{
  "num_hidden_layers": 14,
  "hidden_size": 640,
  "num_attention_heads": 10,
  "num_key_value_heads": 5,
  "head_dim": 64,
  "intermediate_size": 2560,
  "vocab_size": 8192,
  "hidden_act": "gelu",
  "norm": "rmsnorm",
  "norm_place": "pre",
  "norm_eps": 1e-05,
  "positions": "rope",
  "rope_theta": 10000.0,
  "rope_fraction": 1.0,
  "qk_norm": true,
  "attn_scale": 0.125,
  "bias": "none",
  "tie_word_embeddings": false,
  "parallel_block": false,
  "init": "orth",
  "init_std_qkv": 0.0192,
  "init_std_o": 0.0,
  "init_std_up": 0.0192,
  "init_std_down": 0.0,
  "optimizer": "muon_variant",
  "learning_rate": 0.00109,
  "lr_mult_o": 4.0,
  "beta1": 0.95,
  "lr_head": 0.00615,
  "warmup_steps": 132,
  "schedule": "wsd",
  "decay_fraction": 0.309,
  "decay_shape": "sqrt",
  "final_lr_fraction": 0.02,
  "batch_tokens": 131072,
  "max_seq_len": 1024,
  "doc_mask": true,
  "z_loss": 0.0001,
  "train_tokens": 900600000,
  "max_steps": 6872,
  "dataset": "wikipedia_en"
}
MLP neurons of a small language model. Each row is named by its layer, matrix (up: input weights) and neuron, and shows model dimensions 256-319. Each number is 200 + 20 x the weight over its row's rms, rounded and kept within 0 to 999.
After each neuron's rows, "fires on" lists the tokens most often at its 100 highest values on Wikipedia text that the model never trained on.

L6.up1776,202,221,166,180,226,200,212,201,206,188,243,235,235,197,204,193,226,189,217,178,210,200,215,260,201,191,200,203,176,158,198,199,174,199,228,207,191,215,185,185,211,217,215,197,211,205,221,227,200,195,221,195,205,247,217,194,211,178,220,180,197,207,195,204
fires on: " Tom", " acqu", " opp", " cap", " bu"

L6.up922,199,190,200,183,203,191,196,222,189,172,177,200,207,155,189,244,214,188,185,170,181,199,216,183,209,206,185,227,203,180,190,202,211,166,284,223,246,185,190,196,205,255,212,177,193,200,200,184,178,207,227,185,180,212,187,216,234,202,209,195,207,216,192,185
fires on: ",", " -", " and", "s", ":", "ary"

L6.up1168,243,213,213,200,202,181,195,222,178,215,208,216,174,201,225,162,205,229,183,214,179,221,183,182,229,201,223,169,228,196,183,210,180,193,212,202,162,214,162,190,231,230,218,232,197,191,209,188,186,181,181,198,185,182,197,160,206,170,205,225,201,211,200,184
fires on: " Har", " pro", " ad", " ca", " prec"

L6.up2542,202,181,202,193,148,186,201,185,194,179,167,175,162,196,172,188,191,236,190,177,195,218,201,135,201,207,217,226,184,194,233,204,171,189,228,201,231,214,173,214,182,181,210,218,189,207,179,247,168,176,202,187,220,223,199,219,187,184,201,186,213,197,188,207
fires on: " of", "s", " and", ",", "ary"

L6.up366,224,216,176,211,210,181,205,217,237,194,189,242,189,221,235,192,229,227,197,256,186,182,196,170,211,218,205,221,221,220,169,216,176,205,180,198,203,196,233,192,205,227,228,236,211,230,171,170,195,215,196,222,211,196,202,205,207,206,206,213,185,221,203,197
fires on: " Har", " ca", " pro"

L6.up80,196,210,254,187,194,210,238,199,202,219,199,164,190,182,211,229,171,224,222,222,177,170,166,193,220,173,218,193,187,195,173,209,212,206,179,179,205,206,212,198,188,201,200,184,196,188,186,196,178,184,210,208,183,175,175,203,198,228,189,173,157,193,217,181
fires on: " pro", " ad", " repe", " prec", " opp", " br"

L6.up1349,169,186,180,207,227,206,220,209,175,201,205,190,201,179,233,213,219,224,209,181,188,193,206,171,171,194,250,225,203,211,180,183,190,212,192,227,182,215,219,215,199,208,204,219,181,181,188,248,197,223,210,192,181,216,216,211,206,216,192,197,197,173,183,198
fires on: " su", " br", " repe", " Tom", " dis", " prec"

L6.up2547,167,201,201,158,203,220,235,192,212,185,194,202,212,193,205,228,190,168,193,183,180,218,200,235,181,225,188,201,177,207,229,199,193,193,150,224,243,220,196,200,199,217,170,181,197,230,202,218,191,200,217,179,212,249,187,213,204,212,201,175,199,193,214,211
fires on: " pro", " Har", " ca", " repe", " prec", " opp"

L6.up1084,190,206,202,224,177,226,197,185,191,202,210,189,223,195,170,188,173,222,220,189,193,204,241,197,179,196,173,189,233,183,202,194,166,181,210,161,184,201,191,203,210,200,210,212,195,240,198,207,224,205,176,182,199,215,172,179,184,186,193,186,223,245,193,194
fires on: " pro", " Har", " ad", " prec", " repe", " pres"

L6.up485,237,225,220,216,203,221,224,230,218,185,212,183,204,166,170,206,180,240,192,195,209,188,204,225,172,201,204,175,173,204,198,219,224,176,214,204,199,211,217,211,223,184,205,204,254,173,233,187,185,179,178,227,216,201,202,190,240,181,208,251,183,181,199,202
fires on: " pro", " ad", " repe", " prec", " Har", " ca"

L6.up586,203,179,159,164,202,224,187,208,210,252,168,217,214,187,212,228,219,180,168,205,177,189,185,189,184,223,235,221,194,200,184,175,234,191,206,219,199,211,180,191,208,209,192,195,198,173,193,178,180,199,225,181,198,240,213,184,196,209,209,210,232,177,196,223
fires on: " pro", " ca", " Har", " prem", " prop", " dev"

L6.up1383,231,184,214,187,218,224,198,201,199,218,189,222,183,208,186,214,220,190,210,171,230,210,183,229,201,203,202,204,184,183,185,196,188,202,209,185,198,224,215,193,226,236,205,192,213,151,204,214,210,208,200,213,195,219,202,198,213,182,209,182,197,230,204,210
fires on: "s", " (", " be", "se", " is", "es"

L6.up41,185,223,195,209,187,207,224,187,204,190,210,214,162,208,176,182,189,202,193,214,176,208,203,241,206,205,138,183,215,216,220,206,195,201,161,188,192,203,199,207,209,196,209,195,217,216,202,182,192,190,181,209,219,177,256,191,193,177,203,220,193,173,242,195
fires on: " Har", " ad", " pro", " prec", " pres", " tra"

L6.up923,188,182,192,207,226,200,208,288,199,192,191,177,185,200,181,163,212,231,218,163,182,157,199,199,206,218,204,157,220,216,190,228,207,179,227,193,217,204,165,182,215,174,202,197,215,201,184,206,222,179,225,205,210,183,160,167,221,166,202,219,200,214,177,187
fires on: " Har", " pro", " ca", " prec", " ad", " pres"

L6.up842,183,220,193,166,193,220,222,192,218,194,254,207,215,172,210,182,193,225,201,183,217,197,208,216,187,214,216,184,172,199,220,204,238,188,190,207,218,183,208,207,195,212,163,172,215,190,224,206,187,203,241,187,191,210,213,211,202,204,222,195,187,195,217,224
fires on: " Tom", " opp", " acqu", " bu", " cap", "Des"

L6.up1500,218,188,190,210,218,200,195,221,178,195,189,240,217,188,165,182,194,243,195,202,198,217,169,208,179,191,233,198,189,237,204,202,200,189,214,236,208,230,194,188,212,179,210,211,210,165,191,211,209,249,190,220,192,171,222,210,194,191,211,215,175,201,173,206
fires on: " pro", " ad", " prec", " repe", " Har", " pres"

L6.up592,195,207,195,179,227,191,215,220,208,190,188,202,217,196,198,159,189,156,186,180,188,195,215,207,196,195,220,197,249,204,214,220,226,213,181,212,188,158,240,200,200,157,169,210,186,219,179,167,179,217,207,203,216,156,198,166,203,197,192,213,181,195,194,221
fires on: " pro", " Tom", " repe", " opp", " prec", " rep"

L6.up2135,206,194,194,199,222,211,175,203,185,178,216,216,209,200,204,177,229,208,204,186,213,186,219,200,213,200,211,214,225,165,193,192,211,226,204,219,199,196,170,195,202,181,209,194,189,216,224,261,203,189,224,190,203,205,167,205,183,220,204,200,187,207,194,200
fires on: " fa", " Av", " su", " acqu", " cap", " repe"

L6.up2237,207,197,201,223,194,199,255,216,174,198,215,221,198,173,157,202,162,209,190,225,210,204,188,201,203,188,174,247,221,208,181,193,212,222,178,227,155,210,204,205,175,214,194,225,172,215,188,185,161,192,224,208,191,197,192,183,225,182,197,227,213,196,184,193
fires on: " pro", " su", " ad", " prec", " repe"

L6.up618,261,192,152,195,181,201,205,173,179,157,224,213,212,211,183,175,214,220,196,218,170,211,177,195,204,191,210,189,200,222,174,205,209,212,225,192,131,200,236,204,189,221,232,210,167,218,229,188,206,187,193,200,246,193,196,208,200,202,232,204,179,207,189,207
fires on: " Har", " pro", " ad", " repe"

L6.up657,174,217,202,228,187,205,208,194,210,199,219,178,183,204,198,159,234,212,191,199,183,217,179,223,173,196,190,188,217,198,231,205,214,211,214,208,177,220,192,197,221,198,188,184,194,213,161,203,212,177,217,186,199,204,236,201,198,158,189,211,207,173,185,187
fires on: " Har", " pro", " ad", " ca", " prec", " prop"

L6.up1687,185,185,233,203,198,161,189,215,221,188,232,191,199,173,192,199,191,202,187,181,191,193,185,167,196,202,194,227,215,196,228,202,200,195,235,190,212,197,212,235,216,193,210,202,202,193,220,191,172,194,167,195,191,213,170,223,200,181,206,185,219,235,181,213
fires on: ":", ".", "s", ",", ";", " and"

L6.up807,194,174,173,175,195,227,180,206,210,195,211,220,185,187,186,192,221,210,186,179,204,216,211,151,196,197,233,200,216,224,180,205,242,216,177,215,206,196,221,198,192,183,214,194,200,184,215,178,228,205,220,201,232,198,220,200,212,199,194,229,218,195,187,208
fires on: " pro", " ad", " repe", " prec", " Har", " ca"

L6.up2029,208,171,216,197,185,212,210,199,197,218,229,180,210,170,169,213,208,193,169,215,212,179,228,130,202,197,209,249,168,204,191,196,216,233,210,160,204,220,202,189,196,190,219,199,188,230,184,201,197,152,214,221,189,246,186,164,209,210,201,223,207,213,224,190
fires on: " pro", " Har", " ad", " prec", " pres", " Box"

L6.up719,202,164,215,190,237,181,227,228,188,172,193,237,237,192,233,168,212,213,206,217,181,162,231,212,201,176,217,177,167,211,219,215,167,211,189,200,189,184,195,203,184,146,226,196,190,185,215,201,220,186,205,217,196,157,180,208,224,192,183,160,190,176,199,206
fires on: " pro", " Har", " ad", " prec", " repe", " ca"

L6.up2556,204,174,193,197,190,171,206,166,230,218,170,194,196,217,206,216,196,208,215,203,185,175,186,162,225,176,173,216,192,172,240,187,172,199,181,223,268,236,166,174,196,238,189,208,206,208,208,200,187,156,214,212,216,164,178,181,188,200,188,203,211,221,173,192
fires on: " Har", " pro", " ca", " ad", " pres", " prec"

L6.up2276,218,187,184,234,177,209,200,176,210,206,192,230,173,205,181,205,187,216,209,232,191,193,200,218,199,208,198,181,172,212,178,178,189,203,181,158,172,176,231,194,223,232,209,206,181,194,171,182,226,167,218,198,214,231,185,176,173,171,205,208,195,190,161,191
fires on: " Har", " pro", " ca", " ad", " prec", " pres"

L6.up1372,207,151,230,167,197,215,205,167,209,226,222,197,207,206,181,220,186,179,202,157,167,187,217,194,208,199,157,211,188,188,164,157,195,192,213,240,205,172,214,149,217,230,187,189,184,203,210,209,224,199,171,170,176,232,166,216,202,214,181,171,180,203,181,186
fires on: " Har", " ad", " pro", " repe", " pres", " prec"

L6.up772,190,218,186,202,229,189,201,237,198,245,206,220,187,176,198,155,186,222,178,212,200,165,219,156,220,192,222,191,183,193,205,172,202,200,193,206,194,204,183,205,186,201,217,202,157,200,233,179,207,213,203,175,203,175,219,222,200,205,181,169,223,187,191,205
fires on: " Har", " pro", " ca", " prec", " ad", " pres"

L6.up1709,177,172,185,216,212,172,203,226,251,204,175,192,174,202,193,242,212,184,200,191,183,184,198,157,204,213,208,203,198,211,164,201,150,209,237,223,212,217,200,198,218,197,198,180,198,202,158,212,183,218,225,190,227,220,183,222,216,226,185,212,250,215,201,222
fires on: " ca", " pro", " Har", "pro"

L6.up808,171,214,193,179,235,196,195,183,215,193,199,218,227,200,224,233,200,151,159,199,191,213,188,194,169,204,191,244,173,169,201,187,181,209,205,189,205,216,150,211,183,228,190,195,209,160,198,179,182,183,214,183,202,177,189,173,179,168,212,200,233,222,203,200
fires on: " Har", " pro", " ad", " prec", " ca", " pres"

L6.up1924,210,207,188,207,199,185,186,229,248,193,209,176,182,183,220,217,179,157,205,181,193,189,228,194,197,220,175,187,218,201,182,203,169,199,214,192,192,195,210,181,192,190,192,175,165,194,194,194,191,175,217,189,243,238,183,187,200,220,201,238,243,200,209,212
fires on: " Har", " ad", " ca", " prop", "ept", " Kat"

L6.up395,201,226,164,200,209,207,213,250,192,203,164,162,198,233,213,180,203,216,212,213,207,188,215,210,186,206,208,193,209,219,227,234,212,196,217,192,162,211,202,188,200,192,203,196,230,205,188,204,201,228,222,214,210,210,191,197,209,185,220,194,205,208,207,209
fires on: " Har", " pro", " ad", " ca", " prec", " pres"

L6.up2499,188,245,181,168,196,195,187,143,200,229,209,210,210,192,179,184,205,175,182,203,165,217,183,192,205,187,219,201,222,207,245,204,194,201,214,175,184,189,165,199,193,234,197,212,177,219,210,185,217,229,220,226,171,189,232,216,176,197,192,262,220,155,169,184
fires on: " pro", " ad", " repe", " su", " prec", " Har"

L6.up521,222,223,171,180,216,208,176,186,216,183,197,227,183,204,186,238,186,177,196,190,186,200,209,193,177,208,181,228,199,199,218,208,169,190,223,194,136,222,203,205,197,227,206,188,177,180,213,156,202,235,200,190,190,213,232,169,198,180,231,179,209,236,217,200
fires on: " Har", " ca", " pro", " pres", " prop", " prec"

L6.up1580,204,174,168,186,195,209,188,207,191,197,191,197,185,187,188,208,195,171,204,215,194,200,205,190,204,212,167,206,187,201,217,181,178,213,196,198,202,194,155,201,179,210,204,186,165,200,200,169,178,203,229,189,179,262,212,212,216,158,194,195,208,208,213,201
fires on: " Har", " ad", " ca", " pro", " prec", " repe"

L6.up584,195,155,195,198,184,169,188,180,223,160,218,193,258,204,190,217,221,209,193,207,172,184,239,193,201,177,223,182,208,182,206,193,203,198,220,162,182,193,173,199,208,182,220,218,207,222,186,203,217,204,202,181,192,175,191,140,215,194,217,196,173,200,160,211
fires on: " pro", " ad", " prem", " prec", " Har", " prop"

L6.up2488,203,160,167,177,229,201,166,238,216,210,205,182,207,189,193,222,202,154,223,187,197,193,167,200,184,200,152,194,173,181,155,195,183,220,226,207,193,195,178,211,209,213,192,172,227,209,192,233,185,191,216,166,237,209,206,175,220,204,203,194,216,242,198,207
fires on: " Har", " ca", " pro", " prem", " ad"

L6.up684,162,174,217,186,171,215,201,197,219,184,242,197,187,212,203,171,198,179,176,196,198,201,171,235,187,193,181,187,198,224,201,209,223,210,220,210,212,202,170,225,184,204,181,214,209,156,179,179,195,191,193,218,192,188,217,178,194,179,198,216,183,196,212,202
fires on: " Har", " ca", " pro", " prec", " ad", " prop"

L6.up481,198,222,175,187,204,220,187,175,201,232,192,186,207,166,200,193,199,183,193,188,202,203,183,205,209,212,224,204,220,176,247,227,252,201,190,200,188,201,187,176,192,165,189,203,211,174,184,197,179,204,226,210,189,225,219,193,175,173,180,209,226,191,195,198
fires on: " Har", " pro", " ca", " ad", " prec"

L6.up2469,176,213,180,215,207,239,217,211,189,196,177,164,211,215,200,164,238,215,197,173,185,205,186,219,180,185,214,170,208,227,219,194,187,184,177,203,218,196,198,213,195,171,142,224,183,198,207,189,224,205,212,182,216,216,238,210,199,168,201,224,225,222,221,187
fires on: " ad", " pro", " repe", " prec", " su", " Har"

L6.up475,213,189,234,193,183,206,205,221,166,246,189,203,210,204,151,206,179,191,192,148,199,221,170,192,221,185,171,185,210,196,192,193,189,187,244,208,187,220,228,170,194,216,219,185,186,194,207,191,200,240,214,204,188,236,214,210,197,206,219,193,218,187,230,216
fires on: ":", "s", ";", "se", "."

L6.up1469,201,210,190,209,245,184,238,245,198,186,222,199,219,212,218,187,227,220,207,223,170,200,223,185,208,193,145,190,198,194,199,215,185,215,181,159,210,162,186,187,161,192,192,213,195,182,212,245,206,191,189,210,208,195,168,168,235,157,215,203,200,188,172,193
fires on: " ad", " pro", " Har", " prec", " repe", " ca"

L6.up2290,207,198,223,195,181,195,224,186,183,215,179,207,187,190,190,224,188,171,176,225,200,219,187,222,220,181,173,191,218,188,150,209,177,207,199,194,178,169,209,198,186,203,227,203,220,207,204,184,169,189,229,200,177,194,201,192,192,174,198,214,193,193,200,161
fires on: " Har", " pro", " ad", " prec", " repe", " ca"

L6.up1331,182,193,210,196,186,185,196,186,190,195,219,201,214,206,224,219,201,214,169,200,183,187,201,161,202,171,173,177,189,206,194,182,199,189,213,180,215,212,167,209,217,214,209,214,195,228,192,211,188,193,186,196,230,216,182,173,195,209,195,187,198,230,207,180
fires on: " Har", " pro", " ad", " prec", " ca"

L6.up1639,200,209,197,203,220,217,219,264,192,169,206,198,194,186,201,231,207,196,193,204,195,212,208,232,190,192,187,198,208,203,215,205,201,231,200,215,233,180,200,201,206,179,189,217,203,142,197,225,185,188,214,193,209,195,218,167,195,189,200,218,215,185,199,203
fires on: " Har", " ad", " pro", " ca", " prec", " pres"

L6.up1907,204,184,202,185,213,202,217,173,199,237,229,185,155,209,210,220,199,231,182,231,193,190,211,187,245,194,168,211,164,215,173,227,225,234,215,178,192,196,173,214,182,189,212,190,215,157,209,202,188,176,189,199,209,155,198,186,202,176,218,252,198,191,186,189
fires on: " Har", " pro", " ad", " prec", " repe", " Box"

L6.up1004,195,182,207,158,202,195,187,199,226,188,212,175,177,211,211,232,211,245,165,163,198,198,180,214,216,204,158,204,163,183,192,183,178,208,192,229,236,178,177,182,218,215,181,206,199,264,217,228,210,194,199,186,202,250,197,184,169,185,193,208,169,209,202,211
fires on: " dis", " Tom", " repe", " br", " prec", " opp"

L6.up1745,200,207,200,214,205,229,220,219,183,246,190,214,204,207,198,243,209,207,190,237,198,169,227,210,233,189,175,199,202,212,194,218,215,175,218,174,207,170,170,194,230,215,207,199,231,182,176,194,164,189,180,208,201,173,194,215,208,181,210,203,213,236,151,201
fires on: " Har", " ad", " ca", " pro", " prop", " prec"

L6.up1491,179,260,177,211,218,190,212,199,179,156,207,158,215,176,201,175,176,236,177,214,209,208,182,242,204,204,197,209,164,265,216,186,206,190,217,199,204,207,249,203,226,212,175,186,214,209,174,217,187,242,214,203,213,216,218,228,188,173,186,207,182,180,222,225
fires on: ";", "s", "se", "ing", "na"

L6.up764,209,205,157,211,211,192,231,221,213,222,257,203,226,236,196,218,200,187,189,191,188,220,235,195,208,203,181,191,188,162,200,187,191,216,205,170,186,196,217,199,174,226,168,205,196,193,225,239,188,153,240,195,200,219,213,174,242,166,208,218,217,221,209,201
fires on: " ad", " pro", " prec", " repe", " Har", " ca"

L6.up2020,192,189,181,193,223,210,206,233,212,209,210,207,219,195,177,194,204,149,185,189,201,222,222,259,196,217,221,214,221,167,213,226,208,173,179,201,210,186,207,199,209,212,163,205,214,184,155,154,208,244,187,168,207,220,172,193,237,161,179,193,200,203,218,218
fires on: " Har", " pro", " ad", " ca", " prec"

L6.up1713,195,209,200,191,228,165,203,219,222,190,170,207,215,201,212,214,184,238,209,233,202,195,211,198,225,172,214,173,185,245,206,202,216,204,246,212,231,178,196,211,211,198,218,208,190,206,165,207,179,220,214,214,214,167,184,217,198,196,179,214,180,200,211,190
fires on: "s", "se", ";", "/", ":", " ("

L6.up1262,222,189,192,232,171,239,173,217,183,186,218,217,183,220,200,230,192,228,226,183,164,195,178,235,219,179,213,200,220,190,211,205,187,181,206,222,208,192,249,175,194,234,227,206,197,172,207,190,182,148,183,204,194,172,149,219,203,215,210,185,172,188,233,225
fires on: " br", " rep", " pro", " repe", " prec", " su"

L6.up1953,229,141,213,194,181,224,170,181,184,222,205,220,180,218,200,179,181,198,201,203,189,218,205,234,209,181,192,180,165,181,195,219,191,183,184,206,219,201,191,191,199,188,211,207,203,186,226,208,221,186,185,176,202,180,226,168,215,195,224,218,209,211,201,192
fires on: " Har", " ad", " pro", " repe", " prec", " ca"

L6.up2330,182,223,185,206,198,212,205,181,220,248,183,225,227,149,201,241,218,185,189,213,210,199,229,235,161,226,216,198,202,179,234,216,230,178,201,196,190,196,213,193,180,206,222,198,214,158,217,230,173,168,207,209,215,196,189,188,210,180,200,199,257,230,183,229
fires on: " Har", " ca", " ad", " prop", "op"

L6.up2351,210,208,195,192,198,203,193,172,221,166,162,221,234,186,192,188,172,254,231,215,230,214,171,154,214,171,203,205,199,177,259,196,193,203,185,185,180,221,197,198,179,148,247,206,226,209,230,185,219,194,240,172,197,188,208,200,190,233,214,190,219,221,177,219
fires on: " Har", " pro", " ca", " prec"

L6.up802,205,193,218,196,184,188,203,208,200,215,219,193,214,175,189,212,179,185,202,240,205,232,164,205,229,175,187,213,231,217,201,217,222,207,200,203,177,193,167,193,186,187,194,231,195,232,193,190,197,197,205,177,189,194,207,212,187,167,190,193,192,202,187,184
fires on: " Har", " pro", " ad", " ca", " prec"

L6.up1155,219,220,163,186,210,199,183,177,224,210,216,180,210,190,214,201,183,200,203,188,207,191,194,176,239,170,146,218,232,142,195,186,195,188,239,215,198,209,205,208,192,209,190,202,211,203,212,219,190,205,191,210,209,162,207,160,189,208,238,186,215,210,190,209
fires on: " pro", " ad", " prec", " repe", " Har", " ca"

L6.up1887,187,189,208,200,224,208,207,189,216,225,232,204,186,190,176,171,232,217,159,184,211,194,216,173,212,192,265,209,209,212,197,181,176,196,184,192,198,226,222,201,205,208,194,228,187,209,208,179,217,219,221,199,189,222,192,214,176,218,183,231,201,193,214,204
fires on: " pro", " ad", " repe", " prec", " Har", " su"

L6.up1433,213,175,195,190,214,203,200,197,203,213,196,192,212,200,183,200,219,184,167,209,207,212,196,210,210,217,261,189,225,202,214,205,212,220,228,205,191,198,216,186,224,170,192,183,200,148,233,207,235,233,157,203,220,183,208,220,199,199,204,231,217,182,201,219
fires on: " Har", " ad", " pro", " prec", " ca"

L6.up723,208,180,177,210,252,218,230,208,166,209,228,215,231,207,195,203,194,227,220,176,197,230,218,219,197,194,209,203,198,206,176,217,198,193,187,192,229,208,201,200,180,190,202,204,169,206,223,215,194,205,201,230,211,182,213,182,194,202,191,180,202,214,204,188
fires on: " Har", " ca", " pro", " ad"

L6.up2182,182,240,210,189,229,234,203,207,181,203,191,219,247,199,175,149,190,250,235,219,177,199,215,204,185,189,196,171,211,222,232,219,207,204,217,187,147,222,176,199,203,164,193,203,190,194,208,173,183,227,225,223,198,209,218,215,195,211,250,225,201,207,188,204
fires on: " pro", " repe", " ad", " prec", " pres", " su"

L6.up738,204,195,185,186,190,168,213,198,218,200,204,199,190,195,190,197,177,223,196,167,234,202,180,188,162,191,185,210,156,180,214,213,221,167,214,194,199,218,172,207,195,202,193,216,214,175,197,167,168,208,201,192,224,226,242,175,183,179,207,249,171,206,176,202
fires on: " Har", " prec", " dis", " repe", " Tri", " ca"

L6.up916,182,207,204,177,200,181,205,171,253,199,241,190,179,195,226,202,166,214,190,152,202,193,202,163,218,220,171,201,207,192,204,191,205,190,230,204,220,178,217,215,189,219,199,184,195,227,208,227,197,177,185,201,231,182,182,198,212,215,199,204,201,179,227,202
fires on: " ca", " ad", " prec", " Har", " prem", " pro"

L6.up2540,207,175,194,184,176,251,213,220,201,188,211,182,172,235,238,221,213,160,221,208,194,201,212,204,220,201,178,184,231,202,177,216,164,193,207,211,221,199,185,190,211,215,215,203,184,209,200,168,208,201,224,184,209,238,207,208,215,217,214,202,193,209,215,222
fires on: " Har", " ad", " pro", " ca", " repe", " prec"

L6.up1071,210,193,205,179,161,227,227,195,211,219,214,191,178,221,175,153,249,187,184,184,190,208,191,193,196,180,189,193,208,199,231,187,182,187,173,197,177,218,192,186,218,172,206,202,216,202,194,174,231,184,199,207,185,227,203,215,215,159,172,209,179,227,240,181
fires on: " Har", " pro", " ca", " ad", " prec"

L6.up2478,206,184,227,201,203,233,227,216,207,207,203,168,163,195,204,249,176,172,189,195,205,186,223,216,183,221,217,223,200,210,189,209,157,183,219,187,192,196,199,221,203,209,219,217,217,183,202,219,230,172,197,169,193,203,210,194,212,214,234,180,198,199,208,203
fires on: " stra", " acqu", " su", " br", " repe"

L6.up2386,213,214,204,193,202,201,216,203,221,205,194,199,230,195,205,214,212,199,201,181,210,191,218,210,168,205,211,251,221,184,223,232,213,180,239,192,176,214,206,202,192,213,196,201,196,155,213,195,226,212,171,193,213,196,179,184,221,207,206,189,219,216,207,219
fires on: " Har", " ca", " pro", " pres", " prop", " tra"

L6.up1485,179,217,171,185,181,236,203,201,191,199,201,203,195,170,177,199,187,204,183,195,190,211,198,208,205,213,188,224,193,206,215,218,259,207,158,255,219,221,165,201,171,236,196,197,220,166,162,219,178,213,252,177,188,215,187,165,228,199,178,208,239,187,215,226
fires on: " pro", " Har", " ad", " prec", " ca"

L6.up1960,186,218,170,209,199,189,206,201,244,195,189,174,205,241,239,189,209,158,197,220,188,217,183,226,185,211,174,161,220,215,209,188,220,197,190,185,210,184,187,231,194,168,222,190,192,203,199,225,210,163,207,211,178,169,215,174,180,175,191,231,201,189,189,197
fires on: " pro", " ad", " repe", " dis", " prec", " opp"

L6.up118,216,193,235,208,184,212,216,196,188,234,210,235,184,221,189,202,195,227,205,211,201,205,215,187,180,183,187,213,184,208,188,218,223,189,192,204,206,225,204,197,209,216,196,211,244,180,210,173,182,164,214,194,212,196,222,147,227,195,206,216,197,197,171,203
fires on: " ad", " pro", " prec", " Har", " repe", " ca"

L6.up1958,194,195,220,188,230,196,190,185,224,232,206,195,215,233,212,153,213,206,195,170,191,225,182,191,219,187,200,210,200,208,184,194,184,190,202,204,236,201,181,166,212,205,185,207,222,214,190,177,210,194,230,172,216,210,192,241,173,199,195,196,207,198,230,208
fires on: " Har", " pro", " ca", " ad", " prec", " pres"

L6.up2195,178,200,180,188,226,208,207,179,211,210,228,207,194,222,186,167,198,191,221,197,187,176,213,187,194,198,204,195,218,218,175,204,188,195,178,204,160,180,178,206,221,188,179,209,217,207,194,160,234,221,236,222,172,222,183,230,183,200,173,209,169,223,213,215
fires on: " pro", " ad", " repe", " su", " Har", " prec"

L6.up962,225,203,186,196,186,228,215,269,199,205,184,168,176,197,209,224,191,224,226,217,171,206,230,200,218,195,207,217,214,232,158,209,172,206,200,208,215,185,225,189,199,178,245,177,221,193,189,179,232,180,197,177,192,157,213,218,188,196,200,196,156,190,214,214
fires on: " Tom", " repe", " br", " opp", " rep", " su"

L6.up1777,168,187,145,192,228,179,196,205,238,214,221,201,245,215,201,203,205,177,217,191,191,230,183,181,228,207,133,194,204,166,202,203,176,191,182,198,205,197,188,205,166,262,202,214,197,200,207,206,197,193,232,208,195,224,204,203,207,161,212,196,205,196,184,212
fires on: " pro", " Har", " ad", " ca", " prec", " pres"

L6.up2557,189,180,182,182,251,217,204,212,200,226,218,214,213,209,214,246,199,232,179,212,200,204,197,208,157,198,237,191,206,218,182,216,184,231,216,222,241,199,212,208,226,186,155,193,199,196,227,202,190,207,161,222,212,193,219,202,169,197,228,218,196,217,227,213
fires on: " pro", " ca", " Har", " prec", " ad"

L6.up1930,186,217,200,225,202,166,219,223,211,200,184,179,171,206,218,213,206,204,214,220,218,213,211,207,197,216,194,241,203,221,198,217,179,200,225,196,197,195,202,180,197,212,175,185,182,223,198,224,204,208,241,212,240,211,197,217,210,203,189,219,189,196,224,201
fires on: " pro", " ad", " repe", " prec", " Har", " ca"

L6.up121,191,225,194,209,213,205,191,215,188,188,229,205,204,211,188,182,194,221,215,183,200,176,197,250,193,205,195,188,187,189,151,213,222,190,216,190,199,230,215,212,195,201,185,212,202,180,187,171,203,204,230,215,212,202,224,249,206,209,224,188,195,202,176,202
fires on: " pro", " ad", " repe", " prec", " ca", " Har"

L6.up322,210,214,204,217,205,233,195,197,184,213,205,241,214,204,209,190,205,210,190,228,179,163,201,202,191,197,200,184,208,178,179,212,182,196,214,175,140,206,231,207,232,238,226,218,190,216,168,183,172,165,192,211,213,198,186,190,231,175,205,203,193,252,190,193
fires on: " Har", " pro", " ca", "pro", " prop"